Weights of a small GPT-style language model, trained from scratch on English Wikipedia.
Size: 14 layers, 7 heads of 32, MLP 896 GELU.
Architecture: LayerNorm before each block, rotary positions, biases, untied embeddings.
Training: a variant of Muon for these matrices, 216M tokens, 3298 steps.
MLP neurons of a small language model. Each row is named by its layer, matrix (up: input weights; down: output weights) and neuron, and shows model dimensions 32-223. Each number is 500 + 50 x the weight over its row's rms, rounded and kept within 0 to 999. Numbers have three digits each.
After each neuron's rows, "fires in" lists the words (lower case) most often at its 100 highest values on Wikipedia text that the model never trained on.

L2.up559:587480454497455623430458502512451518503551496513560529471580509494516481494448460447495514590472471433402445507436561519451533542560499455531470486514580563474481574528525503424562484384560552548492516369471512612485565487447615543438458520458499533504497567561501508502451489468547490535414460533521421378443470465472550529529551529514541520538531535489424478543551419449470449381477442572422433439516507480504610417474526486539507398520554436514465433496464513504410448457480554500458505522494480501487524573509468483494479542588515525525523467385480542577500551543506707537
L2.down559:502499475581479492439496478501445470584543469367478514526593522421614525484492456521434468489525495503398382484450533410530617496538568525535452571514543475480612602551539439481604485446474525481460595490530489538511522528531546472458515544449608564505492546389475538518424490436535447583505416504517491493401553509440448460501512511490573509543439521574381484496526534507589486539517484539466485544568522560482384528542527392513407522466521521506458353519503531533548494525500497487539453463460509475474514520496512557518479479551465560486504542447454479567554521540515423476
fires in: "he", "reached", "held"

L5.up99:532425521555391620531514502427481446540518536573495483528511393479538521507475496484547490504542441479554532482499469440501495509588463484484454471512587477565551467571460480473515471447626442486476633374541465474463556546510587571495398362452595433541521541491502475457456529470539532537489419561568562443601481450536465488428642449581402569399525515533474448469450503545503529448505556443432529502506515520491474435544562501482583543452484540542464514532411563413428518466494503531432515439564503518520563506442510522491414451556517493525506573410502497510514475430511507434
L5.down99:590492531587533570503610494597456532554430452497479481434541514538502421417466513470398488446398462505449563489499524531499543509492546461605587556457530386449605562430513550488479306459526535530489524443521513512495573430548485462522431487539543524598472562511456498472477598529471480522483512495500390491502473514516557545486535518514568523448532525540536517561503495498493486489488464470548544528457417509489489395468423524492545444580507516516492449543478505487511518503493439428501453495466524481499406566431553477437585459567449468494529622477448535539536436512512549456
fires in: "she", "he", "had", "commonly", "they", "shelter"

L10.up442:424541522553514517539561568458468568586529411527526520624423589499508500423562497400467415535487473493492507485537497435471460373537515405521457509415530474520455456460462508492422486522482551518480415416492482493379532535536459521543503630514520478561527457556469431516399490521398424507567459490518551566521432496547478505486505368515419489557578454517499521534433505485501492488526599487446500512504525505518438501490558459530532511430471502520527421610515503496483480637433430516554540527576552538514566453481500425465567510502532511475470534549486443538445535389546495455
L10.down442:418566490498482522475455408547533454534533459471394567423436437445457465469523583515518519561591470522489527535486347432561548488561467517479450525556491548553470457560472432497429493458509547437466514433557560409506496570515442558570526510504471483471413439511456487529507478519491535528465601449446464531501484552489462526482495552490473456542548412480400595557538559601521432570469458482493542418496518493524563535485483470528531463546456453500457487446594488525564473588485448426575654552672487576517462593549481535500412473439478467529559504525509557492561449515531472541
fires in: "be", "for", "from", "become", "as"

L6.up651:581568479512486455508442587496470503439438497447538452420475543477401500486547466505561517468478486595528473465519496551540374449403437445602454546500524595481472621508562521530521529478530560492481564513478520443439516522510513423475488488472545518557475555525498454484435473483440429542488500560463594519546630492590532396463514470503539516537412462530488524534419503452500512512427545456507573467603509515483452471544469492415432481538520495549447531478485428586525494384559416515627485459607590460483479576513515479533527515456558539532427600507497543326524439448479500520
L6.down651:404564467508426438444516543483516431591424446494380489476459413426525442600512499485611511465550486523550522437512651371549505463486482504486562537561428529504496446508594540494517527519474582460489456458574525534514501531532509570423519488505572486655534391471475500550514493535529486496483453566495532459441559519533508543492541500481503440435428483538578523479515404417491504457514514502405449424472537477453554565560529456496468540477520518538423535418469532536564524550490574480500558528511379488639450481533501441404513578462495587533515462513464517548465447524540449422
fires in: "which", "who", "began", "across", "what"

L6.up671:441557485608488504532447574476382533473621459500502471483520369453569479534424556560478463472552516494518499534537503606605470594528551578540411473436457477477564425537484524564519441419478589430453527464528420576409422505465518503507466510543540494444445501520488409480482595494487469475480439506560512572477457475519554564512539555560469457452535556544567525541437511503477539427456429536452532593488475475505378615525494519576496447499412512449639512448511477533470512494520514458492474437506578513544567513525625456443538441456426403516476575447480455449456462506472477503
L6.down671:471439512431493520547495456426555409559446494526587501473606454461521542573462511495531481485467517439500485491560423442516530419482465454516520509494562539548509463430537637521478542553476516494492423440519515534536604503520498487484484539543462549474503429516444532448556531556435536419524499515499474454501516535508421520505482482436556457447510474521434450539538515510496549518398497445508479532542521446487436641494526405489549596495534556530472570583515593535627506487432487493450506537507508490460466478417431575515569481476433501521491515466497449526414549460627458545
fires in: "in", "music"

L9.up390:473408537584506491493468550477627600537479511434474437450495503470486480596503518497464496466485639500495489423563596517446538487527500515427448519461468546402615428471522355541452509562492572474442508555522473413505511596492511568576449533460495492454556536483593497480449490505423531459592558495488499502551512456457433497541537503391515517523521550476502537573470413448496488454503510538539437454489507528543420588477477483532513457537564484467564469617526424440430525467520526412496454468536480515561537545462516519557519440420469539431520463345547455489512538482517573594
L9.down390:432453529504553473408437472346569474503557459442486507500512513513432442496479501501563573501464537492549516534558513460508498441482523443491528563518507468407529488532397506488498467510637455451486524548529575537535519540486450508439426479527455585505424522534495542595511437519454450432604410459409465538536489539468475535541540489443484575463468545575448446474524516495486473518499375365618410503458541466469393592572573476516478507487489440560494527578569537479441543474512494570513553559592512469396461430502477505454412522557520537500536507558468574462565539558459417546
fires in: "in", "including", "also", "over", "of", "both"

L5.up469:512480471565463485429535465494551450562440514439472508542524524484539556479449445484467447457509372547466415485476497534473490446519560422518553540423469470525534642624549458515516419490492566398443564461468498416542457439483526451516529521452565509559462538500576453471485574453630557531462562573482576483540477436420551523492565474504498487505439520531449555486525489557574468411511526577437397485478489403572444480490578549570480472456439469542527451520513515513473485498486487489502544511457512480572429599497473569478489512490533614471580447507507513571530472569491578443
L5.down469:468483413494465485514505444507401424584524573514504509504602525422460388511526537484534382503495472443524542479556539464560513514587576538590545452524514460575531498507552438508494377485540548492469555403453455514473584499552585414558535504543525487513542480481462507530536453425539492538531495526490500538519528511498523503479502419446518554520571435564486556528537406517500522458501471436496552541498485502501500581479466512489433518510412586446433461490514501446480392417461587510620495428455548585557561579460433539458462571481524499424597533321433485460474515448463553550
fires in: "he", "she"

L2.up789:539530485472494508458442574417458556424502466567484465421559437508447586501510491503507447524554448504473569482487384582519546538483515617532458505386548494441473461654473427517519503415426539560533558469489533492459548460468467556606463495494540577492432578428457470478540442540474512496542541547501488543499498507439590452511408393480395538404475417492494470576477500573453504384555437488433533529436478481557473499507487448576422579503401489489547415485540572545532485519522477479504520511534530519527456482479449431556425473577492539588575539550537536566456446511544476560
L2.down789:549542437350519531435524467466562569531465535563533447512521418432504471502600489510540522505540483578453543482427515518496607461524471429469470518508605473542508453424493545512522507504476494554524435385578468528534443457546451490606445480410519500474437535484487462443586516534492547494534530541567532491485435505503578478556513455408446546469496496478446620555495524559471528524489501519546514510475429349509618521467478504507367465564435560507550453490547493478511535541477514548463470461495453540353550472472463566600509446546508519517471412446540500495443398490556491552
fires in: "in", "new", "king", "kevin", "april"

L3.up176:457477499494445498508544518530480498502513573396498521551542547581527418455381511435408489470486520499543502495585562484555623425570459532541474564473529478541450458506575542522535444453534503518484590462448476462522552462498456481507468520475503552462448532463475503440552564444521497546517391472550467445549461472426531535513594468572449434522466418398320539522540555555449457544541560513449546519548560563550460490492571488581544469426492525502504470468492594447566513483509492598553472503463478449482500617515479527477526543437521558425514492463508416425576449607483554492
L3.down176:474509444401540487476485453535493493481490457527458496416488516472544536456551517494511456483462547499551492537356394508509508435500532502572536565513509560512493485500601467446534497504562419473440411445529537463495497567522529445618502441452504446541497569468504451487435480422483546633544504542562489462485503412487625462545440584412553521544408519632465476511508410545613469482561459466547457448530517559554465461382543486479484537479490520490480489468465637471526441459519537475445508517460512512458528481534414541528510572482510515419564579453428590486587492429492512521
fires in: "it", "heritage", "italy", "royal", "baseball"

L5.up662:496461402489518580468533515450514448518502459475556498604500527514566537472576456492441489474458436474467434540494494569422523485527467471505474484491537470455546432524485465455485508472553578475532456391594475482408471507488476484455451546531459540463578555575504484429464451395549466427523450540499520483470475465409554554472434531483478538466549570599464446609505497534548514420550453504562463541540477582589482361543508529522579539508472501563593488535598528559468491538503518430571459443474594540509518505526498521473464661442535580486519473420511473523431468431586492436
L5.down662:528487500501499534544521503547495490481416539528512498479521479389428504483468477517509471478487454591436531463507450595569516414514446496510553571503454437572596465535542436576475569548466436501451495524571442524475515457487512492513495486504473432565495540482558497495512430553507481427415506360449433519475575471469524487460561574513439567503477453478467544472514521499584504484488538397560536507518565469503491492446541540429512461511491566439529455565516603487564449493603509433460510439457583454550508569528546464500464505449533504417495465559434419518507553577632446589
fires in: "he", "former", "their", "conservative", "this", "kansas"

L9.up647:451522473471565539463449477510434587600537433522437432398477554590505524495489511510430492463567539495430563473535549521456466444533456546595405481563528474471494470430472463528496483458563568465474561464523559532435543567447450540492534456604488478482518528464454532492362416488345464511501448418535529440500503441535424433524453445465451500497534523470499608533511565467509491610593525540502485456435518582436450610501449467526584577574502588512481602559480490531475477549495405481514499499536477527539440480613498533545431529511493524511500524483559541511455499489471432457
L9.down647:497514540549478587440499497589506488501476435401534507526477480464537453475432513459573528545600464482461469446563364480451452504545446510554450537509451484459466496522493465448502571571492580433412468464487436459510531482541466539485541511406582536450464475442427469648488557524461485498565548487470471471456492515482421506411599410523506485588489442553512495517431416520512472549608489509508498480490466440524399438481550538483523496457443496501519412474513472595568566586511538440493508511552521541509487609438535579421431428470514485442494522501493550512561443520497541423
fires in: "for", "and"

L6.up128:503462477442485483493511609513579485566571523516442487539468476516508502515441484572510447500556454381526539462492442520514580482596506589513559463575417615472430449538473464579486564481458467557560592466431443482573577642415544492577387509465464439498470488504495555499538434530498501406455554510524416505558466428505515541593612432536532358483421440508537440528462476614515625473474525501516518425512494508542477514456495525511485486451496425453472481487518489461458415538512500491565476467544536566500531606514433504458509547521489521483598462497570461497494499550543562529
L6.down128:474492521538503550446427586502553530521527401524594493470532511383457522496506516540474530433539543510507588498581452587547490501474514506487411518516506390528519545514414533450482593461529530558526473478574485522609536541371514521507540414482548420513494417570538536506474518391511489458492484526476502521467546516483512568472520563449454581536549571556525567443572459532492414462495553485460481422476512531437498490524557506477593505469454475512419536451432565483485563451508549503597547487395542439509492447478570504546441511311420460526544484528526519479473539452543568502
fires in: "who", "married"

L6.up842:479487480483476445499543523524393577511420465507545427450449409467563440501594500509472484508419411506524452536492503448447432494516470589534470538439464468472410464501545436456486486554530525478536470410500506466545598601526516463522514438522531508563466543585466488397570488493531484525409477483551567509482541440541485424487536442510495629499525450503509436492508502500488555515524573469542502526529523596453521463522578526530359552505443488455522422464537510528482429490510503526484569460562436605535542440479504548488515563406485514481459484582412424348563482529554518588
L6.down842:460519528486476533542540582606520436394459576526450497444524435508485510468487517444481477507504467564483568429422489473551388528567421544446507461572520519558508475518444537492443494539370506561445434484519519531523456495532552552455505493539460437533516491574517554363509558473541389519610452565534492547437469477567458560489545451546435450487501482522560486406436509436415486488537533532530493456478403524471485541505479486512508399401536476542476526494518470414540476471462457515544457563534425656488505449508564521479498506474539552521516542487499463403510505378525577449
fires in: "which", "while", "white", "swing", "what", "who"

L9.up263:546496495526465550429554536474467462518550548481435413533491432532479546427480372498512441442430514537484598495503576524429484480432537449505551503407456531475468482583524457464462517447513489513560326487455519529476508534484457517500558562516450490519514516424512475522415464477460532439497474474351527464592498494534558551499468486530464535463495574436451407466545483572583590564526486456498513485452494542478621551518558535507598482486477553601450504493569504495386442433514478450577438497576555400545444522619539493527581468522604526493454505492512437535586453396529422463
L9.down263:595547543466438633540531405459467439482522529435547430557545498456556471471429408523562531571534468533470475455560503429572493530494487456486542479433436583446577526509461495446503579541590539485560477578491513495502512436519514526543547535443506435402485609468531421489494487526475427559387470541550523487426629473521524532462395437553425463540472511439497493509489466552459477537515468543616517448411497583496623498488423554494542527523485513511554510441464483535491497525563478500499475465412480503523396472518526515593464490551449518574498472497497461477451447466475458478
fires in: "an", "kingdom", "academy", "washington"

L3.up350:494511512529439636529433530526492519499501510473504533545498498476473435478515491521545475505441448440510430457536488433481429497457547575541535488452543475552504537532497523450469513579376429482494518391561519529601524458530521524495463524476506446452511531456483465537444466414542464387520535529460424517459483511374498615522490584438403525556571501477477433488448606494521429432503546448521566567475473481450615448544568495558412526533556535553512477531504541484475570512503447608512494575513458555489466491444480541461416493538503477536549612477473562634435485431514426464
L3.down350:476567515481532439494408539464501526509521475449458458500494481541487418554437594412479541460480658481436552539409351521561544535533572465442536541487504405581412578506444490521588520468459531468575472602424470502505440552470495429439474525466534442589515422539496408427603506556488462504539533375478427578577552512504600419477542523520523482509477470583495507496499443486448554471531482579469562504560415533495546548408458511469492515485474513537565469485472566540562553544515518416537512470452607457523451481489509471481437478464489525548413398514464419481473499550533513485
fires in: "april", "service", "career", "contract", "space", "use"

L10.up396:535446500501532523485452455550466604488623421510533486542370465487573532503421529466535602526547482568525426568476577506492497474523509491649543546490422400472585490422479489499529549507467438439558557541471470487526510441537506458490490506483618499572586548470418571591503518511517493450503528518509498467430461536519366539520521455573520498511514570442469579463500447425459480558479423466425442534413592486554537536447513477555549496566557497568506468464487426460464506491497398542472423419500459464439465410456570498531510488525560474477498492374557440507469447536521589493
L10.down396:472514353586623469378510515437506602469451437510452467507486482602473529538535456540480522516501428496551561640529561588462453527606509564514459502472456379459552500465538428441611452433558552443545591406462417495527481493377420474496474500475490461525477541558525540473493488496558489382590525459605509371461513529498453484584521488524525500516545472441568503481510525530486412496413532502452523487503572525575540440513447578462526435523457493512507510492487541445468457473546504515514444542485497495472512444587523554508456531544515557565530513475522511506447367543568513447
fires in: "life", "history", "major", "majority"

L2.up297:556519455504574549534552463527548488402464572357453470513468557479485504498492516449448475455393468487485536426521506557480491529492484526492521450402525566477520554423514375514456515628529500484512475600603493446480455514615534556436539495491501516520455557531486471565589508458428483472501493441379525501513558525546501471483518494500481534462528476556536466499517513467464486566543610459535536584451500523407545441477480492535521542523575530479436451578348392514479564525519474501487437586444580491557461492377431440531453578540514507448559495527439487481588540510443501494
L2.down297:502608530508460438466393464520461460591556512495449484397512468401534544522409532483535530468502421553537437497577533486588544513531483487499508494400498522499450534604469436473558462509458474595462535497492478591509486428572493566509455503465549464415549461476454519499435445511551516437487512522594487463462552529466525445403491517471484442548530419546420584518443455534591477569493503527479527534570457488467531526560504591579466458504439529575425535540474590489624586570534519483605493518454554493519485608500479504413480518537474516507481439467392522425458472411547473602
fires in: "first", "their", "7", "3"

L5.up284:471525448516488506507578527527595470523595448519453475549499480513481533468575470499514446498465512482460501449500439550446547475616429462312522515462477564475484495488513530544351452530505446431490488484472532533561518485554488510546412548473484487488488461412511521531466549515542529531424402455511540448413587431488473446563536514539425486428567397494495514589569541550445414494544538492512458493399435522419468476491409559494522372506443569483559524554517567434530483509576461494460541589466505483509502507533441517531437488460551586488504579467510467525486462511583576548
L5.down284:485496498423534487393518527512510462496572509421465454515421500502513449539530430486537493441541518494499575492448432421499455562434468513530453499552514527541492473511542517512515419430555563486455461496518495406472543577484490489504494477531494586499542612550479520510378568523470508607462537467527506490498475415505442521429559416403449522499457487382505528425548509485558486524555539431485394527545498531487434467489559522458520492578468539509520451493529476449477516558591477527468543535613519547515491526537502485461593394548467478479508475421490485478511424469561462401
fires in: "the", "they", "their", "france", "michigan", "to"

L2.up160:519525453550470569535548497434513551574441564461430517510512468537488523449550450513441562518498428493506502508541489518487561565533453465536542481473536569454461498456435466594383488490455552428461586539400479431435552511485394530529597478653498571479452450481495599538462422493452508521484525489532507494523463432536488458486459499512439514469513437590497467566447539526507466546471565455368481466362520578526509502522491525555571459474463444501504513468383487554522485488530457519430545440488533450567520547499471525464424389455489591497481464598565497531506554559532548490
L2.down160:520466489478445570469604534468477475564515457454485452539561495502526470465575443486408512480498515509533530525569548550534520424540479539449451505411459454455539436588546507560465540498466497456502584555351407520486505504522448386463520517488509534445580507457469592562452544457462528506517512580484519533457556514552430501496488496440464552444474511594475436528500520525532545610516540536448396512329447559562459461563519561504509438504488464476501495522456398584505456576558429453412515431509491519509454486609517547488510416582480473491498522509586495487508489525628562473
fires in: "and", "to", "michigan", "michael"

L5.up697:521408472455618552465546453535502529502514518586559481521538390477434451489528497538490578493544532458473489531565475485550508521535487439512510498451472584438502445495447539547555594427439584412528470423514388571546447526490587521441460432501550459470476477567539551577422510487535543353464483466481428517598483502505522403511528510518532471516498522439457445510537535417419442506488517581565490515460489496510450468595499527509485475532507495530501441556451584571476532643472433552514482418471412540463457500473499406576471460513536502454493548511574506482507459600498478554
L5.down697:498565563488533463532621595415438503423448468503558546533505587477378530435518595493543546455487473525427567498494529575572424509589451491529537467471509527512502511496446517463449552541497508433470564444413486585423499488534401514510517539533537557532525372444422501462404475400428500456530462420467483470523461462550531512472493468539565528580492527514459515559509547585523412580551579461478521511539493505490485440432470578445506557512484507505520541438373527567500507559513519448525551495424476505607373479468607471469574532526459559546593445544444432456481521475562543486
fires in: "city", "there", "west", "portrait", "east", "paris"

L2.up103:435492502498380494546492541428576477478559454554494534518480539552494517510464448459522484452503453510517507538377578496479463509498465503523543472491450603449480500552506364597544500469479561505590507570371461499513502586553513497477559479439491554593496486448551530399528561469539442524537535528475481563408588520546510515499502504516537527475490434573485495471500468551507536447550458481578401497509603419469530566554535419541399482502439489553512477487461614418547471424520451537492516576588386436527496419463501496567333601501430516536457559531486499457500464510520423493
L2.down103:516419416530543551513595471444501433496519513442468502507507574511483540485469458557553449459511564552467556544541560522482452493551541400452486487548413467429520512438379553492362549553544408476480527575539522582547481573498446407450467509533515568415556525546563479496517503476525514527539465457502475436427520458403484505502603505555500489532439467475493462528470615424456567502463465523483546482569449536576472498483398386616498486541519483539472582670542482536538498519545463439484426490554495454547473529550588507467484489536453403487439541439553453393597518534436527495
fires in: "0", "under", "research", "very"

L6.up435:512477508458507524544531450412562482459456467597573502476461518459492487529436448522501550464518505492483502495574543484580484540523486429508578423477551543562502445469551451424451488537494513545632408423498490488500541579410475469612514481450521408553537483457481443474431498507517539445491373538535484556577415522436593529500432531494501557495464476481437470486563411554535507481527509459491592463540520486477397469533508579527566480532424447668542485555501454473511546533443491417543502475391500430470503453441508555582466491533502511551526532467575542503391481465568437480
L6.down435:538556506370567508580540571490477535437530506527526497553534571507455529524492535428507510421391529606495417486433539530464470488529441352491498495509514493562457500392509470506556528557448584550535458459499455513484494539526516565543530441540504513488517469561497567520404470415492604546566499443474459522477587540472433411420556553427557491526445479622519536485487549577502586427505405459503471527422438419408524520457524532575560545508398394532568510462509479522535580460517465459397530502533492530488543500486470525504467478487472504506499477512491610425534494492554443406
fires in: "south", "north", "line", "west", "east", "coast"

L3.up288:546440537524470398507475466492506406557593545477474547449537545483529498490542413448427551481425443480531551516466551585429443522529559489519573557566585529538399522498450445521480525505445540515407516476500553468530490528557506513444452575530507491564448537529619460512562451518428434462396555563546607520428586398574497423514413461547434507509550494570526521558468459568513507410414437515607523519461491428424497527497506473522453520553432469532556521528542544482460566444481531390587466540584501481492410446553557542508418590467475484503469553587516470428429504542499451519
L3.down288:457495524477435540469439595416534620445466456512506572575517465553427518404473521482493471462454479493389552408595542433426550481535562514535498542550503594478550602475543440533481523583445485447533487404496514532603467465421423492524575547576499537595519565440447533445446510492567435549511439474505450511445417496487409474493449567543493443567488425495508535426429570544523510507513465504560473504493423437508481566474483477511442457504513534426493450592562530476546474461534527489496468516518439524526506443457385588501527515516522515554435461446628457543540497467467536561
fires in: "0"

L5.up877:403436488560451427488473526488563496517446607432523471541479416440543504560516468400452508534543460553377462470498479430566436497504431567455513409575562586533489453451500549484559484534449426484474545446456434541459490502466482451541564434478513546408559482454544484496548516471575553561455563632561594510488476466558529541480493488565523434488475444533518390519427495474497477460505537505539427479470505466504519540631528425517518447458517472486508540509419484495471565503563503538532476488470443545463545485497417424504543550482518543475426473475558452550373551587551537541
L5.down877:528488529523465549478546488503554430434476566350508458532569408513421474470556481534479518527616508499345528506421447541457478450489590562462585513594451440477548484486465548479474561480496551575582547555472430513488533479569544458436439504491506525418485544506498435502470396462545560500512553557541537524369490604438466424487441583470479443517497472545545506497469353560493536452530536495518513512396628518460510546452498476522589468492582535518537498595468499503486530408464493495498545532516510585569518444490544510474497433515526528487532451484487475387440470454463456526
fires in: "their", "new", "various", "cultural", "several"

L11.up579:535528480554445539481494531427476494517589561547513451562466528562376550441429437449490555470454496515467486434597454474522523484621539549484499435536547537437446530534545529484416471521532487514539527546434554444532520595563506495506521511411449599446464495564574482553530509580507459442468399527499488503487488538457471467427496424520496516549415512524505407514487444442432467480556528457466459475481476566554548532566535587446509521587531455479501536561523489531473519495591506440496389478463516424601437498526464479449468573476546548594563664484496454496464417484540465409
L11.down579:479546463516454559582579490517456514458480544484487463603529484500531605486446506555490522482526386466572505502553476479571442457485535524480577524455470528465527502540488502572478419526504550486545372401573502495534542623515558526498565435517341462505415578486426484504574556454472475512489469576544570518431522448491466539475554457519463453505536468524544467436459448540459462496542427439549545500539541444522527548521434511442518606468526528478475522480468429548480571435513522407445472468516439566578464525481540581524458499511477494451453507528506552508448372452554472436
fires in: "an", "named", "not"

L9.up88:446521501495455498531425583522551496512418547497422440470581543458480438485498523465392461492545391455502561455534514504447517576526496466539488490485455523485522528503505426466503393560559583378407461389442540473489517559526545451561623499527533470568585480369595465535413478521449481497499528472491527418534440434518523563510504524495432481492464470444643556494585498432562458439394504511510457517430462556508496435486566554518451507516478511497564497521506517486479492532433560504553515499488536544492508527487454525531551417440545515551521547412524510431572513602503498460
L9.down88:367484437494424460519526416513420462570491553558450427567594517473502407527472535450502457465580492513426449493475417487529460430476530431597470569476515458498517525536578429512479541549511477494379457472541498519430452600510573401497487459503435500537474497458557508544575479483566422404445570546438503393596542510450550546517499505592438474597521493474502543528546440513535468516443496463464461492538489490513452525478538575497507495554491601478545502483490594515447405468553645438502515473452572610493566496512496518561411430556498567495533561505509490511535527519497537477
fires in: "he", "it", "she", "who"

L5.up875:479472566495436375501501467493520495483555498518560432482532509479452504524526593489517463515538536459552458402487492463505526510492429554477476505548465464492495515583532489465570455510421480458546535434491540503529569588490594519579571521485448570630430549434562445483446472433435414434452498534487534479514510561533544635506511466481476537469433472502485610466436514522583525478465510460488480502490495590552379491407502523446472488514480529508458518487607490463492505475511562581518529422504449605548550501483403508399493534539484521372592474509528538531610509518462431511
L5.down875:472506525561494524388555520501401541507520468520455515527481428589440409516472511484534433534442428453492517610475461456485502568553537452473470475580504493542454537422587403520414510565612455514528474511470401447567414555544584460540529524431562516455529471532599457511450547531499486472471415450510542513566499577533468491469499517458487517409499547464477498507524472537466434443564618583523471505524576508414374494643495536571504501528492463443537489581454568450459601384452548538476468518570520459446401500519511563526518426506545511585562396474522475496487489512419439446
fires in: "who", "what", "while"

L6.up379:530555546444512481515589444481535573500420564500507590509560402328468520419568518473524522551512558486376506602448459519585495512535557567503501455533483475552356470460456508492473445506525617468473506529559518541513496538543526527462377478452465568469477426464457530525450504563429428533452400440493464536500516508488501437552418448557503535596522342450532580518465531455511524559509516477442510448522516513473408549441517449500492481478478497507480484519510594378529564432586510484516506499548570490536553457516427482534514505511542413454523452556495522518509536442449525522
L6.down379:536530450466527500583560459453432528477451441498503576494601483541554508448453549458516439453488554415563502485518590560563552548490432486589492430540454514547473473501508637472427479502527448492473489433397510419490542520528519561493514529562525450500508538508444593477489377534497530372473469439479437504511539465492519521533452543464522466430564399485483580475583497599542529426372477545556518440475481513515536493499484417484490565559529426454507525513473533461541474526548519513578556384504455489500470608519564575494586387540430525420484459558497421480555570478507532517
fires in: "the", "party", "march"

L11.up557:570499440543470482445601512523622530547452519370452463472552588459545488523421556429371448480456488554574522513480404477523475497566525510476547525446509583459524518537528524537533478444617405486424501478590435450578380525589575589440380579476510503435526572502522547559644404563533457497570452526472490486488456461461506534489533538543477469487566591563473523477511436527514476363493556487554471448421499542553425487447504500486486455526431464514585462494543458519509468546484530473559493454472481542573458551558490473501443450521507478494536453526551534510510555481522561524
L11.down557:511386527518537498498478465519467451472468519518505448583567483509469455465612514534541465544479446538475491497536399501460585528507424526485451405511503508509551452498438512463443450586435555508507534413478508483604434475504441419434535480535604504557478552517478479516443462599539433554519507473483507506457504521557454511560490477472534494464488524577432600432412551412613389483530431457464520578443454447505508494533489498529413465565413466451419461527616470560475549611496527475464523538449571537485518588506473479521485482511482474530550523428541497488627546411500446599
fires in: "of", "its", "has", "it", "also"

L5.up276:529453426434538517562593541488503503501524498401554582459546556503531549502437441539512467540497532456435553453527596417490433563520372417483580424469476539454409465407531434527502532476531552429522439481476496501530497478604435531522608552569630508553451553552462555553536489525409512454486498538488445580445493500630428493539549525505442538493546496569448524540458576511407509505398507600456430474504456556460398466508476500561542442540372517533436521486454562478521540562457449574566514414489470442464513501469500503562513555445453460512501492420522531506535536502439424507
L5.down276:472506500475516505455469637484589521403436499528553576562556444450408507540443585548437513502523509492396530455418603565498515542566513495537489460424478562534480453495551526436545499529468525548536460491451518536557500491520436422445501523514524489439484523511478509495462513532518533463444456545542520631433545546403607503488451457545467543481578496525487510488472511432561473491515472473505462592511479480559434465448512497438520511572453534584566460468504442487488538594477487445494509514572426447384465484498501524414473491364387566546463552513529529427458522536459496479
fires in: "north", "west", "east", "south", "northwest"

L10.up499:550481501494470458552533605509515507538556531397503424435442416432506474407473537501488490477581588617532475407497433539448471652490457519542556477579493547419500550442493437433466643446527436399539450593555509442470455413515578487490486527398513450578460500554521502479472456441453466481490452481504541419508534470516416563474521494486513493557482478442461544477522512537528475499581500488488510455550456511520598557517509521488393509378481473621541466541437489425557455500536519492543537427426524506524563496449513451480506511406523518501459612468534513498480486480536492528
L10.down499:539574523595458554451508533540504486402500508501449512467439529500522491481575482572617520512500443432486593467420572459425478518469541523470567505501442569513429452450501413453542472433542517411461517457512528466357496543482457597499451457455514497431528495568455524555474373519498485523543554502581598485562450487579474542510520489518558453511530568516516487435491441527439482498537503469515482485587571547477588546581513478418410449502461613459381453472530545430502524472464479485479429520479528550501497556430450460491542491477520530544543496551517346369453544531525501489
fires in: "which", "who", "while", "what"

L6.up447:502437463484496467542521489420592509432445495436526527477525511456510474418483403438538504447554497489502505565402495605502414457489495526457503553438465480468549510475456451530342404470556553648493475487533413460513532469473542555577584480493562466521493484472485556541433485541437430475470504452615440457478495457522466455483455508513518583495510461550590511514507505541461556524521544449528610483590514552556445490560521497532486433505507435550489553502489631521462513498514499418576452493583522479539512490576416531443473538460530495507577484486590527479453412399541502528
L6.down447:502533510519508506571465506400487548502456501584471478596515457429470524509441453528513564423512563522530525517457522592472541526386566481535569547427535481482481403463458458444372522461546508499506492535550537480459524528607451586434533547476480644482455520504518545444431482475536489421473487466500445500452409379487507507443507461478608522438463530547519482562465586555534478532527556448489495439438471529506448457511437550477596460530444482508535437524542477589495536515595579408527469486541383488517478455471462532505445539513495531496524440564446484505483359425539534552
fires in: "the", "his", "its"